{"n_layer": 11, "head_dim": 64, "norm_eps": 1e-05, "positions": "rope", "init_std_o": 0.00989, "weight_decay": 0.0064, "lr_head": 0.00375, "warmup_steps": 200, "schedule": "cos", "doc_mask": false, "steps": 15313, "dataset": "wikipedia_en"}
MLP neurons of a small language model. Each row is named by its layer, matrix (down: output weights) and neuron, and shows model dimensions 0-63. Each number is 128 + 32 x the weight over its row's rms, rounded and kept within 0 to 255. A neuron's up and down rows have the sign that makes its largest values positive.
A block is one neuron, or neurons of one layer that tend to fire together. Before each block is what it responds to, as a language model described it from the Wikipedia text at the highest values.

First-name final fragments
L8.down122 [107 143 111 144 110 205  97 154 147 103 107 163 100 161 151 155 134 113 145 105 143 131 124  96 147 158 204 106 171 170 125 113 108 118 153 177 113  93 137  64 130  87 157 140 116 165  88 133 133 181 127 151  99  30 124 139 114 172  98 106  87 168 109 105]

Table header separators
L7.down67 [141 157 141 157 101 118 143 126 131 131 170  60 133  37 160 172 110 103 162  87 153 112 143 116 165 130 114  96 129 101  98 108  91 158 120 177 139 198 148 114 109 123 173 132  95  98 125 164 151 130  48 118  55 124 143 121 153  72 163 125 122 107  98 160]
L7.down93 [107 149 145 174 169 115 121 134 163  86 156 146 125 187 165 114 115  66 115  84  96 160  99 104 184  95 128  91 117  67  89 114  39 116 145  67  99 132 104 115 110 140  99 104 134 116 118 118  71 131 115 159 157 162 168 135  99 181 130 211 145 148 109 104]
L7.down120 [127 180  60 162 149 100  99  52 145 153 138  84 148 127 114 154 176 135  97 148 119  72 139 122 126 123 144 104  62 134  98 190 158 116 116 139  98 178 151  74 123  58 121 127  94  51 130 151 170 166 103 177 120 135 106 118 162 109 146 146 170 160 134 173]
L7.down179 [106 128 125 136  90 176  89 168 152  96 133 108 108 116  67 119  70 150 122 126  53 103 132 152 152  71 135 194 113 175 115  81  73 125 156  92 137 110 112 166 188 131 153 114  80 113 194 138 165 127 148 132 108 119 132 150 107 113 156 175 140 156  82 100]
L7.down283 [225 102  87 142  97 198 139 101 144 126 126 126  99 132 144 179 156  96 136  91 228 133 102 103 162 175 129  88 109 178  89 129  93 155 165 106 170 131 116 158 170 128 106  67 101 138 184 102 137 175 103 167 132  82 110 148 100 116 165 156 125 126 147 122]
L7.down284 [194 137 180 150 181 142 180  86 117 135 109  75 130 108 138 123 134  98 143 192  81  80 154 181 147  62 131 133 115 115 134  83 133  74 120  99 143 134 117 143 154 127 131  66 144 131 119  85 123  81 152 206 184 158 151 187 152 173 131 135 130 114 136 167]
L7.down290 [147 113 135  70 123 126 129 196 121 102 119 187 158 161 145  27  72  96 118  93 191 142 135 167 172  76  81  93  99 102  98 103 121 107 101 117 116  99 187 138 115 166 113  89  65 137 116 141 123 118  88 149 152 101 174 142 150 101 147 130 137 156 111 133]
L7.down324 [133 122 104 157 181  87 161 137 159 111 124 141 147 147 160 159 131 120  96 155 144 109  80 177 181 148  92 114  65 147 140  82 101 159 143 163 132  83 122 231 127  96 115 190 159 125 113 146 131 139 167 134 170 230 156 175  93 110  71 163 142 141  96 144]

Table header separators
L8.down245 [172 141 142  79 129 121 124 124  92 133  92  91  97 132 158  81 155 108 120  92 106 165  96  93 138 117 100 133 122 173 130  96 109 127 121  70 175 119 186 146  99 109  58 151 170  54 136 133 160 147  88 153 148 132 175  87 166 110 115  89  86  83 160 113]

First-name word endings
L7.down79 [101 110 170 132 134 132  53 146 139  93 183  62 153  58  96 119 110 138 116 177 123 116 125  91 124 163  92 166 190 124 166 163 163 132 150 139  90 141  59  94  75 150 126 155 156 179 123  75 142 152 116 106 131  98 103 143  85 148 117 167 138 117  81 153]
L7.down83 [ 74 110 201 105 153 105  97 137  86  72  93 114 115 147 159 172  92 142 133 142 104 170 184 148 129 140 139  82 206 124 121 145  81 108  75 120 178 108  62 104  81 112 155 122 129 171  86  85 147 144 122 157  77  99 121 107 116 171 159 146 101 165  90  84]
L7.down88 [114 134 121 154 120  73 129 160 131  78  89 126 133 176 146 124  92 101  82 118 139 109 109 119 127 174 134 120  68 123  92  68  72 171 139 131 153 104 123 151 172 152  79 127 117 188  80 139 139 127 131 106 124  99 113 163  78 157 113 131  58 141 150 132]
L7.down111 [123 152 141 124  97 119 133 138 183  87 171 100  98 141 160 166 103 121 199 120 192 174  99 107 164  85 189 163 125 138 136 133 163 134 156 134 144  69 139  47 118  98 118 131 139 146 119 131 172 175 138  65 166 165 125 149 147 196 128  93 147 126 135  69]
L7.down243 [ 97 157 109 175 140 114 114 101 127 133  56 169 113 122 185 141 118  99 119 125 133 158 132 108 106 102 104  66 105 157 101  92  96 166 136 173 129  37  83 115  78 131  91  81 160 151 107 124 122 134 115 171 178 140  96 111 198 231 136 119 129  95  57 117]
L7.down248 [117 120 104 109 152  82 122  87 201 149 137 130 143  88 149 105 127 155 131 126 112  82 160 171 100 116  65 171  99  85 132 115  56 144 149 156 170 120 118 128 142 124 146 121 149 128  99 149 197 135 167 151 140 103 154 135 127 134  91 116 155 145 158  46]
L7.down260 [102  82 125  97  91 109 148 143 157 138 125  65  92 160  99 111 130 162 172  96 140  79  88 127 118 145 144  98 123  77 145  70 119  36  81 137 155 136 153 118  77 133 131 160 126 107 154 120 179 125 138  90 153 131 113 121 150 138  79 137 156 114 157 151]
L7.down375 [123  84 203 158 138 102  84 145  87 152  92 154 158  91 166 149 173 136 112 133 111  87 100 110  86 163  82 160 158 121 120 152 141 124  62 110 179 127 110 163 110 168 111  79 160 136  71 129 165 121 101  78  82 155 155 135 108 126 118 138  60 165  92 154]